{
  "vocab_size": 8192,
  "qk_norm": true,
  "bias": "none",
  "tie_embeddings": false,
  "lr_mult_down": 1.5,
  "final_lr_fraction": 0.0
}
MLP neurons of a small language model. Each row is named by its layer, matrix (down: output weights) and neuron, and shows model dimensions 0-127. Each number is 128 + 24 x the weight over its row's rms, rounded and kept within 0 to 255. Numbers have three digits each. A neuron's up and down rows have the sign that makes its largest values positive.
A block is one neuron, or neurons of one layer that tend to fire together. After each block is what it responds to, as a language model described it from the Wikipedia text at the highest values.

L7.down638:161139113157101112132127113126091166149101118069136151120118139101126100143116154108182085108136152152110143082159152134168093159139170140155112122105103133129139158131146175129113139119180089151128130084136150133109115119110094119144111112139081130132111110111136194138151146092105105143114116152110139100110140103157152100147134136138191123112117112138110119105134108152166152135102
Single digits in the middle or decimal part of numbers in tables and statistics, like 24.0[5], 40.1[4]%, ISBN 978-0-786-88[1]54, and coordinates; sometimes sentence-initial The after a period.

L6.down182:118131120123138133137130157127082111131092148160141136132100135133177139140110140110158134086157092128171086142140126114112115114122139161067164140124121147136193128109132138150124141151135148104106165123163106144134129128125103145103148135117167151086138133138113118110087115130132092168155104141136145147107153111097127150120147129125157155111164087132159174093120127147125132127143
L6.down194:085113125138128138120109112153132131135106134127134105129067119147137130129124102133157136126086136137111134134134109164162128089098121127077145129142126118084088096150107112114124119155103178175163151080143108133165133128072148110133113142136115098111142147162090144128151138122141134148091098171153128122109169103123117130142134179115101139148112104133125099142123101131153103158136
L6.down212:082154121149117116119157119088114152145153120133124136148120156163138147156139121134130118145112138135133120126062127107133092120168074108155094138101116159140152132139155111161137122077122135090100149139118147101129139170146098162074143144147146145136125083154093140144150130120143122163122175080159127099111158114127142136118139116122073122145124102156125091150112140128121172158079
L6.down253:104083131112155113126102112109135159097135117084102172117106134175118126112100114115137130135137161117108157145149118165136082125143119121117129112127144166128150158130155090122139162104087111121167122129104105140105156166141117141142173105141111116119129144127132132114143156163156116102162105165134128138139154149099111155124167126103129124139122132131148132128161158113080165132128
L6.down554:123136143137109169115119104125150118120132131111144145097142157100108132137119114138097112136128125112090118134157138117176142127169141167140120169133119108151134146139151150115123133181111110154117129139131127109133164117116129115117135122154163099127165129156125128141077143142118155139124121066131136110128143089126125134104115132188125145132138154150123126129132113149144162150125
L6.down564:104131074133141079058164144105131143148125127111123184121114106153094145156105145132099174150147107180095128164161114092148145143129081142137141093153104114159123137132148110108133104097105105139129131121121094126133133095036125098107119114118104141138157128135106112123122093135136121161113100079133109155130145160125152080114112116108124096118130069119136134138115151155115188127135
L6.down589:158111141128159131153142129067168096075121162101115089113086124108152112131159054114095130158165119117156113136139104143110110132151121165087121087141148141152163159116122125143180121095106114085098157126185096131139136166110110130146130171109113095158122149105108107132131162110150155118131153150117093144101114118134113144115173166111129155150103133153090084143149118123159130139112
L6.down608:095154149125079148085087190109102142125099133163104137142163132148111137137108116123110142145139174083109114192114114123169107127153113137130116133189125116132147109143159161146118131138124134139126139129103114147150144121161139108139113123187157117141132150112147116169139108109162120141128125109161093112137107155096102151107108131115123145143125160115136094141092099084079150092149
L6.down670:100093129110119142109161106091145131121132109143145143159119093149124133142179098123157126106138119117153169099120131168191162115121154149076108107153115080142183128142086145128153140118109145107122087146138106137168087147133115107140131147122114156101133127137147124157158111111159133142092139134123117149075123139107105093144130123105120098148141141132127137100143140121077155144119
L6.down790:110099105087102129103171109114135087139128137108145144123152105148095165107163140137136133105142169111156104176135124140139133110137143125111141118133133142132130095109102137122112121141120129149144122118139119173152128116121132166113096158145072109136156156213134154154141157161117108155131102130127151094116178109157145158129106135123158144095140101139145151099081127154117143089146
L6.down795:118145169127092076129131102121143122071122100137130156097096109152148102133163163101138150139128120142142168150144079158149127142102137155110129132170150165110151128115079137117144139119096165148074112131092120176159116134109120118129116118114146128082149141146172169124114094113123078176091139139143158074082109088105092115150126143089136131158166095142138103142144146130126098120118
L6.down824:130137145137129129101143141087136139133147129105119117149095137137112142148096113096101172140130137148164114139119094119163136143093139092135111121127150118145089110092108098091098094134059101130083122139125123129117168069127146110142139129127145129141116149116113119147162149123199099124102135130107105112110142150133121111117130156136156160143165094117103116131125147119074199087119
L6.down892:104150106143107126104130169078134120159139082087148163143157150156124092135112144146104138145151156140130105138138106124189111125138138141169124095129119116084166160137123102110148090151088120104096118172131112115141163146152093116128125137141092166112091146074128098115109110129130106174121101109113122130121109168144131152117131138082112108161107163121099126154161158127071161134123
L6.down899:141097142143123147123156145146150162098115152159087137130096128126110139132096092132124139175144080103181128116133144140157143112079086140142160151157172118133094143115142150152176136114123172102174134144125103094178123122065115135128091153129165120137119089115074142119099129103164125112091129121151120129102103129111097165152125153116130102152119168115144134139155125169123156073153
L6.down972:140128091148100150140122108153131131126125098091146129114140123151185111123119124144117121136138129075101074141120138146148130158111111146147116135134119143101124119137120073145116098127086149136123141152146133119098101109154136138113141178154087114180133143111171105121148131119120114156104117153119136174165073109139126136106139123101146110133137117159109116123142145191103159086133
L6.down993:151111113095117082134144144086120123180117150143170105101088124116143111132161163168133128180127116047163122118110121104141126120147139101129129152139136162167113171116130150102133095084093129103142162127122115138110132137124116097128124113133152143089080136146100133120131163119114144179097121157174102096143095165114155142120132145128122144151106135149120154119097136136153154102106
The word "the" or "The", mostly opening a sentence, table cell or title, e.g. The building…, The Great Adventure; sometimes its/their.

L6.down47:118179128098154091134146160167140113101179154120123132155152132143128142143144158051139175172089088130124097113151137130149115161148169168104077119112172120088126095113124128130148098144146099139125151128143134138132117129113135122140060117161126150142128153119102132104150107100131134139143102142178060111126105074136144146127162125114114142136127112121131128115162133137115105112131
L6.down225:103065135154111165150071111151164093128127115124109118109144119122109130140088089093113113152146125099149172137111133164114105112154136106135185105100142189141167129110143130121114115089149131124143101125132123137138160102122130146124114104136177145123133120126102132079132123121140169173150153115162103153106129172137107111143131122140137136124133159122112113084140121157141145146133
L6.down277:099140129131160122132097128104153116127158083127158120141121173140135098136153161134110105135084144153175139127122148116143112141128114057098137170120126114108099142186145122159080133143126168105147143142123123109109140134121158194131132101165145144094142136159133098091134118152121129102121139129121130165160086124153115126156172146143087132119146102151118100080141116174137131114088
L6.down314:140133145138134131106108097090139124155103130080158146178111145099158074113166119150120087081119135180082138160144152154143161103118143132139138128119162064132113099139117112142117193134119142102142131120131143162083137114174122154107181143099151142143153120132144139128129188111137134125146081138143112119163112122164128096121147130080109152134110135091134073129117155185107142099140
L6.down369:111114178095119112135136148111100125127116133138102143166120136145173115160091117142148114114133143163137103131157149122145109095147149166110104111088185150130102139146126187134154122125138141145143109095124106125098121149135118089103116139121154147124135155141145149151119165130134114126142113164113087122121102125108115108186151126117115132159138113134110095111136116106146121136150
L6.down501:112107203131108157089159130084129133173124107146140110082108133123151098120131104138118133134081083127157173153136129110104095123134150084116171107135132090093158153136156154152112136134149121135134118103094156095130121150151116134135087168126125127141147110148115143129117149136123127136126147120093130113109189133150156116123126132118080137110190133120119139147136099134065132093118
L6.down531:107102152129154137133137077127112068148106155111110107121108101148111141120124118109108116161122084136119133103094105128097140102108166164135101181164118158129141070136137172116177089072156156121139106099125129096100118149165121149167144134098093169119112117131157133126137119141122101062150094149134141168101140114132110088079175168108082127131146105125117130097130130090129122162167
L6.down700:124146123162127117112083102106109116154148128188109157136140084143094133084168129144118141102107160149130099143104157136136096147136122131147138142108104094145093152183131117148097087110164156126126084137113109083145126144158174162135091083126157176107130117110129119110098122118118118166124100135150139111109099130089148136125128154155155131125095163131102168149132108144165124118226
L6.down706:152144115135096134136167147109135123115148184112124104146137120128130121136142121072135163132136121109122149086137122146157159103137109161074160125133149077104082149147131091123108124166161168122166157092098092077130167178143136122170150145125132154149110102111108092166158166099116128160150159114180148081118104153092124139140120150155116153089095178137120134153100157154101153145133
L6.down773:123170130136111147151120110103124146140127139086108132127096144129091104092120119118171124127171110110156147127136168138122133093168098148138112071125153111108140092093123075078136148088102117097134129135105116124147140169161143138124146108146167148156154171147144142126130118151138099159121096114113100097123112123169138123103116128124168128104154134109140092127126123118132123109108
L6.down776:169129119123138150118148126130115133140116131173106124093085114128121160138102116118130126146139199144127140123131138122122118074083082064127096108144100175082139149065149145128154179121115136094123133151157133135114160133125125138117144094130132161138149155143152137138082116102164087113084101114139129072148129156113107164099136153124130122119125127176113128106113158155128137133145
L6.down782:112150138113129148129108110115163111134174152135175144113164119194120126122160114152086133114142155112126157105133153147154144118150103139130129149111125078110126103162133114138119162118164104147113142099046158141133122153167079100118112138113213112116125145121117148128160151143125151103092118123139149144128107061143121122150124137163110159146132139136079090100180084149109091110106
L6.down867:140149163107141127166106168093128142130188133171125120136199106116144104128129149118121138114115084147113132177134130162145119094142107150127120124143117117105178146119107125146092122098112093153116102105139112099104163187148127150113103148131152114186100131128150058125136102131149112164128118111121132146121115141142125124098110164136117169154160103125148094114147160148096110101125
L6.down961:135133138143107126120154134093099124132126126085085152164120127120152103092137062106116147083133157137172118130161138144120135116155152132100119127165125040119076092169132127134115164125123124122146099099126089114083122148207096120122144084108096156138164125126104165161129128172113143119152156142101122123115105119117109135143157127134094149147148114127151102096127115158121125069126
L6.down965:124081136094117054119103109119118116142099098065161100112123102089119088144125133136109124099128121143154127108108110179122123140132144163113131188095148080104140096138100122110132118124148146122120121131111117129095137125107118128128115125111130082109095155164084159167120106154121147137137168120130125110131148115095160134151143140094081122148142143111133131132157143128148164138081
L6.down970:112108146161086115133128090092118126181159090125117128137160150092146121140139107116106120110114110147098146128144129133130149129147165127145158158167132144112114110127123073116149142107158189186091150131094107148126153148156149117149147138133141176150101113130108117144103108112146149141132152110119160094116127087140120132169115122108101146127096108104098141073119122192074127117152
First word-piece of a capitalized proper noun split into several tokens, mostly foreign personal names or places, such as Kal(ideres), Fin(lay), Shi(rai), Hu(nan).

L3.down173:100116104117137108150123164136104118115130100116148139136098132138169082159127110119102169127121087125102103077141116123147125132124119139141130107079090136122134124140160127123134136103118150140137137133099116129105138138134135183117143133134110150097137115111082107116175179154163058137104149099137143124143151113143115109114141097075126176125120118112115130177104149138069144111102
L3.down284:095138099104145118108163127130144088157124126117137102144101117096103144121161148169109130160100109135106144119146142110197140117168107087155127130145118120110151141087128138095158125128105119144151116128150103102111135132139130102211126147107121121138125121132160114116116131134163104109119155105170131123112090117122169107172136082120148128102131079155149120121136153096119095108126
L3.down816:122159113120136125106138086176172119129165158144140149148129094132119126149163095114088112162144118121130151145115118137124110111142134130130114132106118140085154123096121123153098123172107183101168146097108122157137163128164125123150135142117169159118121126146116115143128140163127153106154134116161155092126060071093079140153125123149106129136113084108147115119134142110073189162170
L3.down983:128161128150120109130185179103102120122092105068135150159125131114142132140136135147109103150109137110105097143129133157148142123174117078144093114100083107118110128148088112150146122082133118104154128155108136143134168119132151131160134121125121136136101142169127136136150131115120125153118151111164104104100119114167107124149153121091154118116091126133127110154113144120099136162126
Determiners or One opening a new sentence after a period or line break, e.g. The, A, An, One; rarely mid-sentence an or no.

L7.down1012:095112116102089134079148088071100104126091147138145138140147141116126128144120108133122135130140128153074151137096120113116096148139122140100087129160093102122081094083158129137188122104090103111106129134173125132162109110141138142150117122120138100144135093120140092135147174158126100173124144111115134151095120129161085140082154127142175126153143139146113090144073102114128127119091
Determiners and possessives opening a new sentence's subject and pointing back to an entity just mentioned, e.g. The, His, Her, its 's, whose.

L6.down72:127097136150112119139121139189127146153126095097179119105131128130138153136143154101122140079116113115157108151129124162121162147111154111134119162161149080115122131165121137130138108150167128169100125131139102140133099095109086140120146126143174118102130115118131169113127121173108101131163140169113113138092150099132149112118153174093140132146140144143088110152086091139130117146107
L6.down209:163137122126114075115147134115139112109110130110098129123103121150125076136121085153098127171147122175123112160138121116158137084087130140135088135095112116119192094125095128060140127115105117135091135106102105150132141120117105149118116103119126128161187116091075095113136110093116127140090138114159159104161138106107131134149106129120162118161082117135124149148077128096150128161133
L6.down272:118084092167122094158141103129123150132134138097100111149123105152126134159157146154160067138153080080120147124166174142172065114133108161150134088114147132115130142118134089118140158151134089116106162104149120135152106153103123110078155127120127127102117166105135075104131101160149116109120115131121124136127118129140136141150120082123176134126087132107091144120149099153094122103111
L6.down276:169136169112145141161089148156073114129100113163091112103082153112178105132142107152131102156165165121113100136088110167093113147131156147133154110127083117171116155162110158094098155124158134118176143159079087125166135133094123065152119161131130164102155162174113127143104111138133071134104124149107120087154129108157104155125129121126116143115162138157134125120159134118160125146160
L6.down407:125091126099146159129168135106113081128145138125155132133175074146100129116095154177114152177130102118125173167082151165156113136117119155081155140133118131096080147165116134137119143132118161108115178130123160112125115182147128089127119137114157157139170100144104113114107103112117130133159143140176122176141122147109125120132165109150102116137118118109106129134133113119154158130154
L6.down415:149116138145086133126117155136133109118132088115131109129161093123124131167123106109164136122104137157131171138107184140114119054107130112131116127110095104110128127108086101146157144114138129121110173124150160080154160096120111171137126163096116114118116125137160116132174122133099127126110126119110110127111111128124093151121153133105127131105082102140163152118139095097126143119135
L6.down435:141144158135134131119154128164098156120163142116095135101137134140141098163121122146155123094122140120157143146182178175153128133121168113124104135126159124143100067147147121167129120087134144096086144124100137072124093134094130136112163113115120135105109083102123104155116124140163108130168145102098051145151106127147154135132107132138125120120144121118122147122079134132114120180140
L6.down476:138126117137177090149117150120081091125088138109105125107098120123143140118112089120164171129134155152168124131132168152134119141148144181121161150142146117116154143103167104144100180105124120081142084139092158136137128182164156100116078099108123153138084132166128124178129129148140146140135141126115131179116136098132097159148136113168158152170139134124147131122150158114150116109114
L6.down499:138127104136100115160131082091173153122166149068117063170128125147115123104130128143145143104146125108135101111116115141104135140083155126136142126147158148080088100123124117119114133124137128113160146171117083135149116178152132135135119129094156130093137144166148140139085110102115161144135168092156144151142105124128110116062153122093113113126137121133154099135099076066182146091121
L6.down533:116130075119124113110093175141153108134086128143105098151122162141104144136104106123116117134126138167118125145136102146138136119121127129161178115127117157129131108125148099154169116141109138123149139181130106099137168086163157131129121195116150132099136131152096079145124113090120157130123124145192088145119127129105136143153155088147126096162141109120120115118093209112108137132135
L6.down578:139147115171125141130109138118124161083134105104096130200144168138116098171124144142114158117144132125177128147103182154124148108168148116111110132133119148132126096101078138115147115129143153156140137132107115164155114151123162110147107099151086114118050121117087111090168153133133114117128127106140083117140105095173121142111162142126148192118155097163102161132163138118151127131112
L6.down584:150145155111138119166116116133129088110127106106112132114152142125099152135114147104124098101120112138136150129104123103126117132195130113109115098153128163122104124151135130120115124105140128124113137095107137091150158100133142088160132141117150106131138100174100151121134131115071140127152183121112140160085120107144122150086088141116145140135148082123099162115204078109145074116132
L6.down596:122111153150154123150112160138091191114132130158148106094127145108140132131147168112118127106123120134144117117090138124094137122114119147131140146122103109109101183124099151115105120110124136108149110100121087156113148115092140150096141081141146156106125087170097101122161125098154119162133093154060114142167122149153194148130140134108122134099102111128120150126125137137182138179151
L6.down696:171094114152121148156123111139120121096148161154122123135129125116157134137138142111088121156131129119114097057086085104118139086131129149122158122132122145117155105137101145130155091133133133140109146105147110090146166118100122113151108153119119108122155147082133143118114084123085121159153112142158116143135114127115096126089153088117152148136128140108103120128098162114148164124151
L6.down855:130109141143122138113139131153140078131141076116120103105152196092136139121154097160111089100129160107145127134096099155145129143105183150114097089117093119104129147107138156133113084112126102127097193105105103169121179139088121157157149139116136128136140107125149141120109125109113160149117108102117105156167128116117116143086164136155161147115141117138131124152126128136115114126118
L6.down948:123135143093084149119116147151116146098152091124139096164110131117205151160131140091133129142106095110160189120172151153115079129169116130119098091148130126161121190184116121143121149120133116103140103091108115121131099108137113139104162169128114109094131122152138143082133106123131086118187162175130126140131121109126124150173119131133126117114192100124156148156121149092134121104140
Last digit of decimal numbers, especially vote percentages in election tables (63.8|7, 71.9|0) and census percentages; also final words of table cells.

L7.down62:093120082104113163119164139135147161135128140112158121126099108171110142143129143141137140160134140118133139101135151084159118139141142165146109133127089108129122088110132142120132099055116106148146121132083155143129115121070109104159058126136114125147115057106091089120159120111149092153106115156106150121133131143135125140157097096145107149137140161140116140143128188139101116198132
Opening or middle word pieces of rare multi-token names and terms, usually already seen earlier in the text, e.g. Old(ring), Sk(oblin), Fin(ley).

L3.down226:157083112158128145083134105142189122116148144171123127159127152121117151143105100143122142112095167129145113125147109100104111145140112145130128176138161131125180075152176135108089131139141143102138142154129163133100151115146115111137144163138121142136152151113084110137118102139141125146094139065162148108150103165130116108079107105132112169162095176125145107120174105121098121131091
L3.down482:146096168160126171107141162157105114137128107137161119104101104151119086108124173135136133125090105183076141133172145147086135139080157147088093148136126138136090095112159129146114150146110158110129139148090114125138137080105107145121120160121112147157120128117161142098162142171132166140056153125169118127108138110160114167108129083113198133147122136124136145130124123127135153139149
L3.down578:128095126138080168089117139098118079097123119167134155146147117099140115116159097101110185132132121116105142127119126151122147106120114090114123134129147140109174103160068120154130130125186136155139120115095175140118149141095110153142147104107084154122128155152103113131156123128117099109144103145146118113129157088079098079142108123129111134169115132120107109123148136115126148054107
L3.down970:086107128128144091107124093114142171135118125124138102146084112116122127116106123162151144147102095135128096128088123153150144096160124101125130091127128139155127105161157157201117094101125103124121164161094156134119112126090079136131099133078118137139066096140134147134114119103071141155089135122121143153162142116129160087093122116146141115127112124105143101093174082124154162143179
The first subword piece of a capitalized proper name, often foreign or Japanese, starting a table cell or after a preposition, e.g. Ry(u), Hi(roshi), Mil(waukee).

L3.down127:145142143079163116138117137123131139110109102131086095131091138075127090118168128167103168096129140116109130116102185138159146126185079103166205155131108105116153112090103122118094140098137142136119165120143111139090100085145085123109135115119141121095148123137113075128110111138114186164124125135112155102147115112166142121102127072120155144100141119184165127131102152089119116129169
L3.down130:114137129149112167107115178132150122108134117088115104132113140143163110130114116159155153110145152163155115123141181131130112139137089125165091065103106172117148180106145088120165107128143092125127142148141135107124134136131161123152164146134129149118122163173119130138152130091089134130127119169127129123121096159087166139132116160109106089154166109171181139138145125094131120125092
L3.down624:123106133126146100160160112094118096127114134090182109112108130128090094113122111173124136117152152156128131152090171120138125120115142147123141178152137155112127116136201143118146111159133135121126178127146121152101099151111156187171117155140183139124120091129159159110137131142114124125093102119137132145171108116131115158099125114131098127129167118142175130143127179170111138151115
L3.down996:124147106097107098140135155139162109115128112154119145174097129178203125137110096137104131135156129115146106111127137093163107130134100118105174204128095152111134146133159115138168154102087170121123162137154168087141130135156170141122170140154104161139120120115127134090149144097100146112157094108134112126134071098127101113095167138166115151096095131134110146137093144129131108128126
Digits just after a decimal point in statistics tables and census text, e.g. the 5 in −1.5%, 26.8%, 48.6, also unit words like million, m.